Weights of a small transformer language model.
Architecture: LayerNorm before each block, learned positions, biases.
Training: 460M tokens, 14042 steps.
MLP neurons of a small language model. Each row is named by its layer, matrix (up: input weights) and neuron, and shows model dimensions 96-191. Each number is 200 + 40 x the weight over its row's rms, rounded and kept within 0 to 999.
After each neuron's rows, "fires on" lists the tokens most often at its 100 highest values on Wikipedia text that the model never trained on. A number after a token or word is its count.

L5.up226,224,236,209,279,174,219,244,230,223,207,151,233,177,121,210,131,204,164,176,158,189,154,198,187,219,203,146,228,188,211,242,191,186,150,179,220,240,139,221,156,212,164,216,153,138,175,267,179,172,183,258,286,194,297,218,245,257,187,179,226,177,224,174,248,168,219,113,235,212,190,234,162,244,206,143,166,196,147,267,218,249,243,193,303,223,160,115,227,214,212,185,68,204,159,231,303
fires on: "s" 79, " that" 5

L3.up238,215,161,199,201,210,253,165,219,146,155,205,234,192,203,255,191,232,248,180,195,148,168,181,188,121,206,213,162,167,256,194,163,215,148,266,240,121,151,270,215,171,291,159,228,177,198,241,154,208,149,146,232,209,274,101,120,221,171,158,233,178,142,178,200,209,177,207,150,229,194,208,190,166,188,178,230,273,223,277,246,141,148,173,222,190,230,172,146,208,142,261,122,139,222,257,218
fires on: "ug" 50, "c" 20, "sc" 15, "cc" 8

L4.up597,211,194,139,200,132,269,127,276,257,195,174,250,251,219,223,198,176,170,239,149,207,183,181,179,177,199,202,187,192,211,177,219,208,173,230,227,243,231,173,270,228,237,127,234,178,168,137,176,152,140,204,253,236,123,209,171,203,178,234,204,228,207,167,204,215,197,219,178,201,210,176,160,215,203,139,224,192,276,242,260,247,203,154,308,195,191,147,179,214,242,226,177,176,211,270,194
fires on: "-" 80, " (" 9

L7.up141,242,232,207,177,225,149,169,204,239,195,227,214,202,187,161,207,170,142,194,276,101,232,201,224,177,179,189,168,210,177,175,249,167,187,180,249,211,181,165,141,224,198,215,179,230,187,196,172,293,203,161,241,248,205,196,130,243,190,164,205,239,180,224,202,135,225,193,111,137,185,299,238,174,183,157,186,150,224,158,229,149,236,212,203,215,201,159,198,269,250,192,192,203,190,179,162
fires on: "ing" 15, "ng" 13, "tic" 10, "st" 5, "stic" 4, "ve" 4

L9.up487,170,220,74,209,204,194,215,172,230,243,133,253,156,169,262,254,234,215,230,181,242,220,130,174,240,155,191,214,239,208,255,155,199,152,236,203,275,214,195,233,240,207,173,275,154,168,257,238,184,184,201,203,196,185,303,230,167,158,208,232,230,182,157,259,203,206,169,185,122,228,210,184,141,236,126,289,122,254,150,275,205,208,174,215,184,254,211,197,199,198,176,239,137,135,163,193
fires on: "-" 25, ":" 14, "." 9, " –" 8, " Language" 5

L13.up78,200,128,221,218,224,175,149,182,285,169,241,243,166,250,200,129,171,122,234,193,164,168,211,166,200,234,242,155,218,86,174,278,147,171,280,198,227,201,188,200,250,230,189,173,170,219,160,249,131,218,218,228,206,195,210,128,214,187,153,168,259,175,208,199,121,183,244,202,214,286,160,232,223,187,213,102,227,229,187,258,202,235,177,198,208,233,213,205,256,237,188,234,291,224,163,170
fires on: "=" 100

L9.up117,259,217,193,171,260,145,162,254,254,145,208,229,234,206,158,195,174,222,215,214,147,195,174,180,180,256,225,199,184,204,201,235,162,207,161,120,172,231,235,151,242,178,184,163,200,230,202,149,157,117,189,171,231,187,149,207,200,205,159,127,226,210,236,182,183,220,200,240,201,207,249,178,229,194,258,168,196,145,209,153,200,98,180,226,215,273,159,222,245,180,241,185,279,230,184,260
fires on: " in" 15, " of" 14, " through" 10, " near" 6, "town" 5

L3.up137,205,299,176,193,193,237,165,233,176,196,232,170,173,228,239,153,261,279,174,211,216,220,270,228,161,216,166,173,143,180,205,120,218,161,207,249,211,207,229,201,154,117,265,201,137,239,197,273,213,228,220,216,170,207,241,174,230,98,184,220,113,164,127,179,166,238,128,181,154,192,235,209,152,213,189,137,221,178,187,210,190,225,182,209,244,177,210,169,167,233,166,230,214,169,233,230
fires on: " for" 18, " on" 14, " building" 10, " school" 6, " room" 5

L12.up564,227,209,221,217,195,140,154,196,232,186,258,227,223,229,195,148,207,208,184,198,185,200,217,170,208,230,259,145,203,132,201,285,124,259,227,187,198,210,240,184,237,197,227,214,169,145,142,184,152,180,262,205,173,178,230,111,233,175,146,168,195,155,178,186,116,206,211,224,245,274,237,262,178,245,200,182,242,182,169,246,248,228,235,220,257,245,273,203,295,227,210,256,187,286,225,152
fires on: "=" 45, ":" 7, "ing" 6, " for" 4

L8.up319,221,174,203,231,183,233,249,236,170,184,181,212,158,255,138,179,164,234,249,207,233,183,207,206,279,175,190,130,195,261,216,165,172,263,241,172,213,169,149,146,275,265,235,208,239,229,222,211,153,229,190,234,195,201,210,194,177,183,188,251,234,225,206,161,126,192,136,188,214,243,249,184,148,179,213,214,241,175,114,147,233,275,252,187,204,154,251,132,244,132,223,149,177,261,252,210
fires on: " that" 24, " as" 16, "{" 11, " than" 9, ":" 7, " to" 5

L11.up333,201,114,206,146,201,222,253,154,191,244,172,124,151,162,199,154,193,192,185,271,195,183,176,287,245,169,177,221,221,125,173,177,151,124,273,182,161,232,212,186,265,175,173,179,208,149,225,130,154,220,146,229,164,221,186,190,251,133,200,168,194,217,246,193,219,252,95,268,216,233,245,225,186,236,218,208,234,195,207,182,199,171,279,172,256,146,227,195,155,185,250,233,195,158,221,203
fires on: " as" 44, "\n" 19, " -" 11, " –" 6, ":" 5, "," 4

L15.up163,201,257,151,246,182,203,145,209,176,200,191,179,219,174,194,252,176,184,231,187,242,176,161,193,191,139,183,297,133,265,260,173,131,220,279,137,179,230,230,217,254,202,211,257,247,166,133,150,142,194,196,207,237,210,223,239,226,153,233,249,131,171,192,209,142,169,128,188,204,159,204,225,217,212,154,205,138,108,161,171,188,202,243,201,201,173,186,164,143,217,225,234,218,214,204,181
fires on: " a" 53, "-" 24, " an" 13, " -" 4

L4.up194,276,183,186,237,217,120,146,227,207,138,219,219,264,221,188,248,201,175,167,219,232,235,178,169,259,179,165,145,190,301,224,225,182,220,213,176,206,185,179,130,207,233,217,192,215,208,151,117,202,153,157,197,250,249,233,280,259,167,173,213,292,198,257,207,158,215,220,182,198,196,232,228,232,169,178,249,218,156,180,198,185,209,139,196,267,244,132,182,217,183,250,158,167,170,211,135
fires on: "ing" 37, "ng" 15, "c" 5, " 100" 4, " of" 4

L7.up67,276,177,146,254,145,244,177,179,182,182,175,187,195,120,195,132,169,198,186,207,154,152,167,264,301,197,138,280,228,166,136,171,116,260,202,232,258,167,275,166,225,200,164,144,213,227,198,105,79,232,213,246,166,272,147,212,198,214,266,197,249,124,206,208,209,171,184,217,214,291,210,172,108,228,198,173,183,256,183,136,196,207,178,286,159,229,142,203,262,171,253,179,211,201,156,161
fires on: "=" 51, "ES" 13, "ti" 5

L9.up104,235,208,243,198,230,207,219,213,158,204,256,169,189,243,211,211,237,195,234,207,122,127,127,223,191,135,180,189,143,215,184,243,177,169,171,174,237,170,247,227,284,160,235,200,206,253,148,252,202,177,173,265,204,255,162,230,168,208,300,222,201,271,147,169,201,229,170,172,178,191,166,198,185,229,154,197,234,154,166,235,235,190,227,154,161,189,250,153,260,246,192,220,120,199,152,152
fires on: " of" 22, " all" 11, "-" 10, " two" 7, " some" 6, "000" 5

L4.up74,228,235,165,155,242,192,159,179,190,218,243,203,147,182,275,195,241,251,173,182,166,239,211,182,180,179,158,216,163,160,215,138,210,227,245,195,118,238,204,175,187,233,216,236,184,142,210,214,237,201,216,203,145,235,71,155,174,216,221,299,171,162,138,168,235,238,213,199,238,155,209,218,211,246,234,207,153,226,178,192,111,243,248,208,199,146,183,181,241,264,249,150,168,194,237,208
fires on: " well" 30, "ith" 6, "oth" 6, "ir" 6, "ved" 5, "gh" 5

L13.up463,120,161,207,235,227,141,99,153,190,111,218,147,177,221,166,188,203,257,257,196,176,201,184,132,181,234,131,215,141,199,240,184,160,148,223,270,203,184,167,160,233,78,220,275,208,165,191,211,171,193,171,209,175,172,186,163,232,223,235,142,174,173,211,142,218,234,217,157,244,274,223,199,240,201,189,259,223,182,251,217,146,222,275,196,240,261,190,202,216,231,290,179,195,176,176,238
fires on: "na" 13, "nt" 11, "te" 9, "ne" 7, "ese" 6, "ric" 6

L12.up381,260,194,148,221,215,206,221,259,240,183,189,240,243,190,149,215,222,170,186,177,196,195,152,230,211,201,181,177,163,184,237,219,159,187,250,209,241,238,221,260,253,263,217,241,206,124,130,201,155,228,228,185,219,222,159,208,128,167,198,181,266,247,161,181,205,187,218,187,124,153,121,184,185,205,222,166,196,70,213,162,129,175,162,224,196,202,106,213,172,183,193,211,178,187,148,172
fires on: " by" 25, "-" 17, " following" 13, "–" 9, " to" 9, " for" 7

L15.up383,213,177,101,208,156,225,152,224,221,157,207,204,235,147,154,258,202,211,233,193,185,166,248,153,168,229,186,134,206,193,219,220,233,155,204,179,164,199,262,225,258,163,151,253,207,208,132,209,154,232,104,226,191,213,274,215,184,209,225,164,215,221,183,210,142,231,136,257,206,201,274,230,212,265,247,177,193,135,151,201,209,152,208,249,253,281,208,193,268,196,242,172,262,212,220,168
fires on: "-" 24, " the" 19, " of" 12, ":" 8, " de" 6, "18" 6

L10.up158,166,157,172,214,202,191,155,265,227,168,283,188,214,180,184,141,185,169,139,189,253,201,215,228,183,159,252,218,238,44,203,206,140,155,267,163,196,227,245,151,192,248,242,182,196,167,158,227,180,162,165,155,206,238,218,212,165,138,205,144,170,144,184,139,215,171,166,214,187,166,165,310,223,174,238,263,174,193,198,141,184,167,216,239,198,305,223,229,217,165,219,215,241,210,143,201
fires on: "." 90

L6.up595,206,173,204,210,205,240,226,139,201,165,234,191,247,152,175,230,261,192,164,161,189,281,133,242,169,171,179,186,208,167,274,200,183,152,250,223,160,187,277,173,109,163,165,153,142,197,286,142,218,207,224,193,145,239,178,213,171,207,206,224,150,172,161,113,216,207,184,132,204,136,220,197,192,203,264,213,264,232,261,211,165,239,202,184,191,220,205,215,244,265,219,176,219,267,193,212
fires on: " well" 34, "ast" 10, "ach" 7, "sl" 5, "ith" 5

L13.up135,203,101,121,168,218,162,158,213,274,131,196,213,227,214,174,132,205,172,202,217,180,213,234,212,234,170,189,165,216,103,239,235,172,147,261,222,182,251,226,172,228,201,291,190,130,162,188,212,190,222,241,256,167,150,169,169,213,152,178,96,185,157,270,177,209,148,141,184,170,180,165,328,216,175,239,168,214,249,262,298,233,236,189,161,278,180,190,161,254,200,234,206,258,226,132,167
fires on: "=" 76, "." 22

L14.up82,211,206,159,197,181,215,92,170,250,192,292,224,285,262,240,205,183,162,223,165,183,250,209,197,170,197,149,202,137,167,226,202,165,161,241,119,189,215,213,222,233,198,243,236,173,150,155,181,160,250,218,246,230,147,183,160,115,139,143,178,209,201,183,131,236,180,296,272,211,155,172,197,201,229,256,193,187,193,183,193,165,208,224,206,187,188,245,217,254,218,187,229,173,234,266,218
fires on: " |" 19, " for" 12, "|" 9, " with" 6, " by" 6, " of" 6

L3.up330,229,197,231,235,181,188,109,224,235,171,189,188,204,153,194,182,260,170,176,201,156,146,248,231,255,211,211,186,164,270,226,218,179,161,173,247,250,173,209,178,150,236,196,190,142,208,215,142,235,241,207,150,154,207,183,194,175,181,165,225,236,250,193,201,213,213,248,228,170,163,296,212,251,198,168,193,228,108,146,194,220,232,188,221,149,128,208,205,140,223,154,211,196,187,207,235
fires on: " La" 36, " la" 23, "La" 11, " Le" 7, " le" 5, "T" 5

L14.up26,251,196,233,106,269,209,160,175,240,225,147,236,191,224,157,194,177,255,243,198,195,193,206,146,184,166,244,253,167,286,140,181,182,245,221,147,245,192,218,112,175,143,181,172,227,155,190,152,168,163,184,133,233,164,225,212,172,137,202,170,186,268,237,163,222,205,201,189,119,254,254,213,226,336,209,171,180,158,233,73,192,201,163,233,226,247,202,258,217,211,220,227,214,220,155,238
fires on: " of" 19, " in" 14, "°" 11, " to" 9, " code" 7

L4.up395,200,197,205,158,214,241,227,275,145,209,201,275,265,223,148,156,162,133,162,218,280,133,143,197,243,198,235,211,236,178,137,221,173,145,220,130,203,252,127,194,226,271,206,173,181,213,150,157,197,144,224,144,192,175,271,242,204,187,211,211,228,182,176,166,194,161,162,191,251,225,192,225,241,254,196,183,194,185,100,151,215,253,215,175,157,167,259,234,237,203,292,205,204,208,204,170
fires on: "on" 31, "ion" 13, "ation" 9, "ance" 8, "ration" 7, "iti" 5

L9.up297,173,310,249,214,268,220,186,203,185,207,195,186,164,269,169,150,208,219,129,167,169,163,134,217,125,186,203,144,187,260,194,260,110,207,126,148,230,222,227,204,221,122,233,247,145,294,239,248,228,214,187,209,210,216,242,241,187,194,215,285,235,168,266,241,221,175,191,172,220,171,166,262,162,187,168,212,146,272,204,160,157,255,258,175,219,167,253,174,184,161,136,194,165,184,251,239
fires on: " medal" 20, "{" 16, " chart" 6, " gold" 5, " (" 5, " place" 4

L6.up504,202,259,201,200,241,227,206,230,186,155,148,217,176,204,199,210,207,217,228,198,180,178,196,194,231,211,186,228,198,155,139,150,260,224,217,209,192,197,243,116,198,247,144,130,197,199,253,227,216,240,281,220,235,180,218,208,186,243,241,248,214,184,173,252,227,154,156,252,162,244,146,237,184,179,188,140,283,144,197,210,172,186,225,269,150,159,198,257,146,254,239,203,236,239,210,153
fires on: "e" 34, "on" 17, "re" 12, "ac" 4, "p" 4

L6.up207,123,184,194,147,97,203,163,155,265,173,205,188,150,254,188,188,238,246,217,274,211,140,136,216,202,199,266,146,218,201,187,176,138,271,249,255,158,210,206,154,300,190,276,227,221,210,238,171,110,241,232,201,157,198,98,154,233,199,238,224,211,146,219,203,203,139,119,186,207,213,256,184,192,180,154,257,239,239,209,91,229,251,220,190,262,198,266,161,227,242,225,242,191,161,192,215
fires on: " as" 36, ":" 16, "ust" 9, "mit" 6

L2.up50,172,211,142,221,150,195,190,221,294,152,206,258,198,186,186,139,201,265,108,198,266,182,182,215,220,167,268,190,164,224,178,205,210,243,227,279,201,291,194,204,211,247,199,185,214,242,161,260,193,204,187,153,248,196,172,171,207,150,185,194,168,244,296,187,190,182,234,301,209,210,185,117,220,257,281,249,164,188,266,270,219,264,213,98,199,204,164,191,206,173,189,196,169,101,165,212
fires on: " Cup" 20, " Championships" 14, " Center" 11, " Games" 9, " games" 8, " Olympic" 7

L10.up32,182,245,161,221,205,167,221,208,186,209,214,180,188,201,183,198,266,210,165,244,151,224,122,144,248,131,207,216,145,165,136,183,207,143,235,137,268,204,233,182,261,222,220,197,159,270,224,185,178,226,221,180,221,220,225,240,182,141,200,204,203,135,213,127,220,134,202,209,187,243,207,161,148,202,155,297,179,202,277,211,287,173,165,198,179,260,209,215,174,231,181,172,206,187,180,239
fires on: "-" 42, " (" 13, "+" 5

L13.up580,175,226,141,244,231,150,178,234,201,205,196,209,184,172,59,247,155,227,287,138,146,201,217,233,138,201,236,152,186,146,89,215,228,219,244,201,254,191,213,227,226,277,220,190,211,178,202,229,209,234,258,179,178,252,140,208,176,177,199,139,188,208,160,224,210,146,256,172,228,216,150,180,201,246,192,229,165,200,214,183,211,147,201,189,158,169,178,244,239,257,184,218,288,135,91,227
fires on: " |" 30, ":" 25, "-" 21, " band" 5, "er" 4, "|" 4

L3.up405,149,173,205,235,221,147,153,173,231,220,183,201,191,204,238,238,238,143,212,240,281,228,112,217,216,152,302,199,199,175,174,246,128,155,194,281,179,184,132,188,209,167,208,237,181,184,179,163,222,192,216,144,141,252,111,226,171,155,129,153,147,192,245,200,213,167,130,233,253,221,131,212,213,237,220,238,194,238,201,112,224,198,225,133,219,247,185,226,196,116,159,224,151,144,250,173
fires on: " as" 91, " As" 5

L3.up576,131,163,173,170,134,172,185,248,227,147,206,216,208,240,214,171,184,181,180,257,211,239,227,151,158,133,253,150,178,222,250,192,224,159,204,230,191,288,215,192,242,205,168,136,94,244,260,234,196,256,208,183,306,213,248,215,193,208,250,184,232,284,309,170,215,202,190,148,186,195,131,221,204,200,198,248,147,204,225,259,194,271,250,160,251,164,236,214,161,202,153,190,224,168,128,138
fires on: " Cup" 18, " Championships" 17, " medal" 12, " Games" 8, " championship" 7

L4.up191,179,303,163,196,196,182,219,178,203,132,218,143,132,178,156,197,218,237,187,155,183,213,164,210,222,150,182,146,215,173,157,222,148,213,243,187,156,250,161,206,119,173,292,198,119,315,230,261,233,213,240,177,261,238,191,223,101,177,242,181,150,155,170,203,193,122,191,201,245,213,235,303,233,186,169,224,179,242,204,271,196,262,126,222,179,196,252,122,184,218,173,156,159,130,143,186
fires on: " •" 16, " place" 14, " Silver" 13, " Bronze" 8, " every" 8, " gold" 7

L12.up91,183,202,158,248,183,191,186,242,176,190,245,251,194,157,193,219,255,149,251,200,239,104,280,193,186,186,167,180,223,219,141,193,126,170,241,130,274,185,232,173,252,169,186,235,166,164,165,180,152,196,177,216,213,185,170,199,265,198,153,166,192,130,235,287,244,200,219,92,227,199,192,253,202,179,135,222,191,234,256,238,200,172,166,196,227,184,246,184,178,188,163,201,243,235,269,218
fires on: " |" 33, "-" 24, "|" 17, "{" 4, "}" 4, "  " 4

L5.up169,212,171,239,205,208,166,189,163,233,205,247,195,214,108,252,206,205,212,166,152,262,210,197,187,235,145,155,227,185,225,172,209,172,254,189,249,222,205,249,168,263,257,272,180,192,181,295,171,207,188,260,215,153,236,172,175,204,276,159,175,261,153,187,211,225,167,212,172,186,192,156,143,138,190,259,233,187,267,171,196,185,240,168,177,170,164,202,204,232,224,177,146,197,165,238,178
fires on: "=" 55, "3" 7, "4" 6, "8" 6, "2" 5

L3.up230,202,195,199,189,198,143,239,249,224,158,150,244,152,211,232,228,186,184,266,181,248,170,204,141,186,239,202,210,138,241,174,203,194,163,154,89,230,203,172,201,155,122,236,218,195,210,278,226,230,184,277,162,137,145,224,191,242,262,129,239,135,164,203,214,195,208,225,272,177,173,190,149,175,209,264,176,176,134,231,225,131,168,200,211,215,197,231,213,168,232,220,69,153,130,257,187
fires on: " County" 31, " =" 30, " family" 12

L2.up487,204,210,190,222,203,176,284,225,194,172,168,222,257,167,186,229,260,214,243,178,208,228,217,125,161,191,232,149,215,179,179,194,225,255,232,108,279,237,258,186,311,214,158,208,112,248,288,186,184,144,245,164,232,271,130,120,197,158,163,238,216,172,158,219,224,198,289,197,197,241,195,145,243,146,215,202,199,153,314,217,224,188,156,205,196,158,252,231,173,142,180,133,166,156,186,186
fires on: ")" 20, " Road" 13, " Street" 9, " (" 9, "+" 6

L11.up56,219,272,186,259,222,248,238,259,242,169,201,179,178,230,193,249,182,195,274,255,158,216,212,157,201,158,214,207,224,189,243,140,199,252,223,199,158,217,159,190,149,176,116,206,161,244,242,163,183,175,181,240,108,124,205,167,199,295,183,184,240,184,187,191,228,169,269,188,262,180,190,212,213,154,234,240,238,210,203,204,226,166,195,123,226,255,188,146,142,242,203,175,145,210,136,192
fires on: "|" 29, "bl" 8, " very" 6, "ely" 4, "oe" 4, "edo" 4

L10.up322,186,263,203,213,258,253,161,236,254,201,202,198,241,186,236,197,213,138,246,181,120,153,222,215,206,155,178,198,223,191,148,211,106,230,215,212,188,157,136,245,255,182,208,270,145,220,224,229,156,232,167,220,198,129,151,182,195,214,206,216,247,215,177,156,220,224,169,232,195,142,191,163,179,239,259,209,254,106,222,169,157,154,217,187,211,253,174,194,202,146,211,244,184,212,187,264
fires on: "–" 20, "-" 15, "rd" 6, "at" 5, "n" 5, " and" 4

L6.up209,239,237,246,227,256,166,185,118,221,177,204,233,218,205,218,115,223,190,229,187,123,208,208,200,205,254,196,173,258,191,224,144,152,167,215,227,223,180,262,143,232,150,160,195,206,136,214,187,156,207,197,282,120,270,230,202,245,261,210,227,231,218,225,181,212,200,168,163,219,201,218,139,279,195,147,134,191,250,195,168,224,201,241,208,245,173,164,183,191,273,235,120,197,222,183,260
fires on: " to" 17, " \"" 13, ":" 12, " that" 9

L2.up556,215,260,121,111,180,134,154,211,153,240,233,203,253,190,183,276,229,165,194,254,270,223,236,194,325,157,238,228,236,226,136,164,344,159,162,133,239,223,173,213,172,182,191,209,143,241,223,183,224,234,231,195,174,219,247,174,177,125,231,217,208,186,227,190,196,230,236,175,270,203,187,230,158,204,197,185,167,235,276,208,213,168,162,232,213,215,260,227,208,187,219,174,187,223,234,194
fires on: "°" 22, "\n" 18, " (" 12, "″" 10, "+" 6, "′" 4

L15.up587,102,160,195,159,201,182,209,259,204,185,264,260,202,167,257,140,217,233,175,216,155,176,216,179,197,232,195,107,266,292,166,205,162,231,242,189,211,197,211,193,216,187,156,233,190,195,217,161,186,202,155,183,190,231,234,206,211,163,233,241,198,175,184,181,165,245,190,193,280,263,205,225,203,120,196,222,227,194,285,217,260,165,190,232,223,154,249,201,202,216,153,249,263,181,204,274
fires on: "-" 84, "|" 8

L14.up325,162,207,181,270,277,223,158,240,318,154,135,234,228,227,191,166,172,235,176,243,168,255,194,134,137,185,218,229,170,208,223,185,246,251,193,186,131,229,131,154,181,163,140,194,250,197,150,265,129,233,167,207,197,207,162,259,212,143,228,110,237,259,193,190,142,151,186,220,190,183,226,128,284,230,276,186,164,174,164,207,128,108,214,201,224,254,155,261,226,269,246,208,205,206,189,230
fires on: " of" 45, " San" 10, " de" 9, " Saint" 5, " Santa" 4, " Mount" 4

L3.up282,137,230,208,136,230,148,235,210,295,221,224,276,208,229,221,221,275,156,232,300,219,151,166,229,279,142,180,218,238,264,173,234,133,164,202,181,206,199,189,192,237,152,237,325,147,192,238,200,223,191,173,179,241,234,164,192,172,206,151,161,266,213,240,208,226,176,140,212,196,187,250,188,166,192,208,211,208,202,234,170,215,202,262,187,120,208,220,240,192,129,127,176,203,153,252,166
fires on: "," 19, " as" 15, "Cl" 9, "3" 8, "0" 8, " 100" 7

L10.up251,206,201,159,246,122,277,199,209,234,183,254,228,239,257,136,228,196,148,280,168,266,246,162,187,195,169,236,152,195,212,245,177,149,261,186,263,236,191,213,182,291,265,185,198,203,236,184,164,191,184,134,198,188,199,167,269,193,193,227,149,228,187,142,233,216,197,196,202,210,274,193,182,201,256,192,183,143,200,196,216,288,226,171,155,227,255,229,180,260,143,169,125,220,160,186,153
fires on: "=" 69, "-" 9, "W" 6, " (" 4, "°" 4

L6.up425,184,102,236,131,207,207,151,124,165,99,215,143,183,187,199,150,205,229,220,235,229,174,136,263,228,198,272,217,140,189,182,238,264,186,199,274,157,179,294,183,138,224,282,124,253,206,229,156,237,184,176,187,191,207,181,233,242,187,253,165,181,179,199,143,183,145,208,172,177,192,221,246,160,191,155,222,190,173,242,199,148,227,144,259,228,142,191,226,186,182,180,143,115,253,200,195
fires on: "w" 23, "il" 14, "ys" 9, "sc" 7, "ug" 6, "yl" 5

L8.up214,266,203,157,185,268,239,177,159,270,235,214,196,174,289,206,229,231,132,229,186,239,170,267,226,242,146,167,185,217,112,182,236,142,152,201,173,285,135,217,173,249,161,201,219,213,217,192,239,202,223,233,187,218,283,149,183,207,213,158,216,199,255,243,176,195,209,190,285,220,172,191,210,210,228,156,238,202,148,203,220,156,154,198,235,195,262,193,182,246,239,252,244,115,162,194,200
fires on: " (" 30, "-" 12, "." 10, "{" 9, "0" 7, "6" 4

L4.up303,174,211,153,225,203,168,226,154,194,116,180,265,266,171,217,184,287,126,184,136,176,202,149,249,135,197,188,225,159,166,211,79,217,174,165,270,212,224,290,142,139,135,234,181,173,196,171,197,196,256,214,289,156,154,219,225,234,200,192,237,161,172,151,200,211,203,207,201,208,167,259,211,187,206,183,198,257,233,235,190,224,270,165,159,286,211,176,219,218,244,165,130,118,261,207,202
fires on: " for" 46, " from" 21, " of" 14, " on" 11

L12.up162,171,106,149,263,242,177,185,216,230,154,194,204,233,169,168,183,145,186,177,232,135,180,247,188,201,179,183,168,195,150,203,240,185,179,261,188,208,209,178,200,198,212,223,266,189,198,160,191,148,198,137,190,127,263,238,203,113,145,208,160,200,215,192,202,228,180,174,155,189,230,248,259,215,207,254,232,190,182,183,210,245,190,178,160,310,209,178,277,301,112,263,163,243,224,145,132
fires on: "-" 30, ":" 8, " –" 6, "ora" 5, "ua" 5

L12.up206,296,213,86,239,238,205,230,272,173,175,160,221,203,221,156,275,247,153,193,196,155,248,180,247,219,233,158,169,196,265,157,241,159,258,177,198,245,228,210,228,265,237,188,203,176,238,153,243,166,134,165,239,239,252,172,248,168,162,200,225,247,268,175,230,189,163,233,124,201,205,104,196,190,233,159,149,166,235,197,227,178,234,164,170,205,253,156,196,227,265,183,186,148,191,217,188
fires on: " of" 41, "-" 16, " (" 12, " 100" 4

L15.up109,210,165,194,190,200,263,230,259,235,238,206,180,228,217,281,175,126,151,206,199,252,203,239,252,253,169,200,165,226,129,273,224,153,232,198,148,235,218,168,171,220,247,170,167,168,149,224,227,236,207,185,160,220,149,131,183,158,214,196,135,149,238,233,131,214,266,221,257,209,183,190,258,179,205,188,202,227,238,96,207,179,192,170,216,222,182,190,144,182,241,166,184,164,192,224,170
fires on: "." 63, " life" 8

L12.up484,207,264,186,225,190,171,163,170,252,205,164,234,188,188,170,210,143,185,189,234,216,187,239,248,267,101,229,201,186,232,196,212,166,171,273,137,181,247,265,189,122,277,266,182,197,209,155,208,127,195,213,276,249,239,176,267,158,256,302,253,195,190,205,228,140,193,257,179,199,194,175,128,123,185,228,216,183,224,165,200,237,167,221,159,190,213,123,180,220,173,296,249,195,223,251,130
fires on: "-" 32, " an" 31, "1" 7, "30" 5

L9.up412,150,247,235,232,191,181,194,216,204,178,189,234,258,238,144,239,257,145,271,245,266,213,176,257,127,237,187,282,222,210,182,231,131,183,223,230,169,216,213,103,214,199,235,200,212,263,194,213,230,105,221,242,224,201,162,135,186,243,68,177,207,177,213,201,206,224,240,162,211,185,269,207,212,159,123,210,214,178,132,136,166,247,213,214,251,211,200,194,249,141,243,178,184,215,301,241
fires on: "ing" 49, "uring" 4, "use" 4

L8.up490,257,147,240,265,171,168,138,216,190,189,249,251,162,151,247,190,165,164,143,205,155,219,112,314,184,147,222,272,245,181,221,280,175,235,189,286,196,123,162,218,169,239,171,161,213,171,182,154,271,161,202,204,237,101,164,182,234,236,250,192,176,155,230,198,228,204,214,216,237,248,191,254,160,193,216,217,174,238,199,209,166,142,175,211,173,179,127,159,251,213,217,216,227,226,136,178
fires on: "=" 50, " of" 9

L8.up609,167,190,177,232,233,243,212,170,233,228,194,213,199,198,160,151,229,240,257,220,295,156,196,197,166,195,238,188,182,185,242,221,250,201,234,202,170,190,199,182,208,256,235,209,230,148,191,180,85,202,155,189,259,207,187,193,207,110,290,156,256,201,198,173,184,245,100,235,237,208,176,172,298,184,141,211,206,147,136,271,214,178,174,183,233,272,180,177,207,161,265,215,225,225,259,200
fires on: "-" 67, " of" 20

L4.up93,129,276,220,231,161,159,179,161,271,216,187,226,130,196,151,188,220,179,214,113,192,196,198,191,203,164,210,229,217,232,252,231,149,155,230,176,255,165,240,139,183,205,236,123,141,214,266,179,192,169,172,258,140,219,197,145,212,118,175,188,185,249,197,207,185,194,132,205,147,199,199,186,215,266,271,256,171,219,283,191,188,312,211,221,230,107,101,179,169,253,220,196,240,245,233,255
fires on: "s" 31, " we" 15, " I" 7, "w" 6, "la" 5, "to" 4

L5.up456,197,150,136,212,193,212,185,171,245,157,131,230,250,179,169,147,236,191,158,214,281,268,254,141,230,223,228,271,262,237,141,232,241,202,154,186,180,201,145,198,200,205,122,148,166,228,153,158,105,190,210,192,170,209,229,215,246,144,194,158,175,206,196,242,214,203,159,166,258,230,203,232,205,159,220,203,182,202,136,186,272,179,197,245,191,156,155,171,221,155,283,231,215,147,197,212
fires on: "s" 26, "ge" 19, "cy" 7, "ion" 7, "on" 6, "ance" 5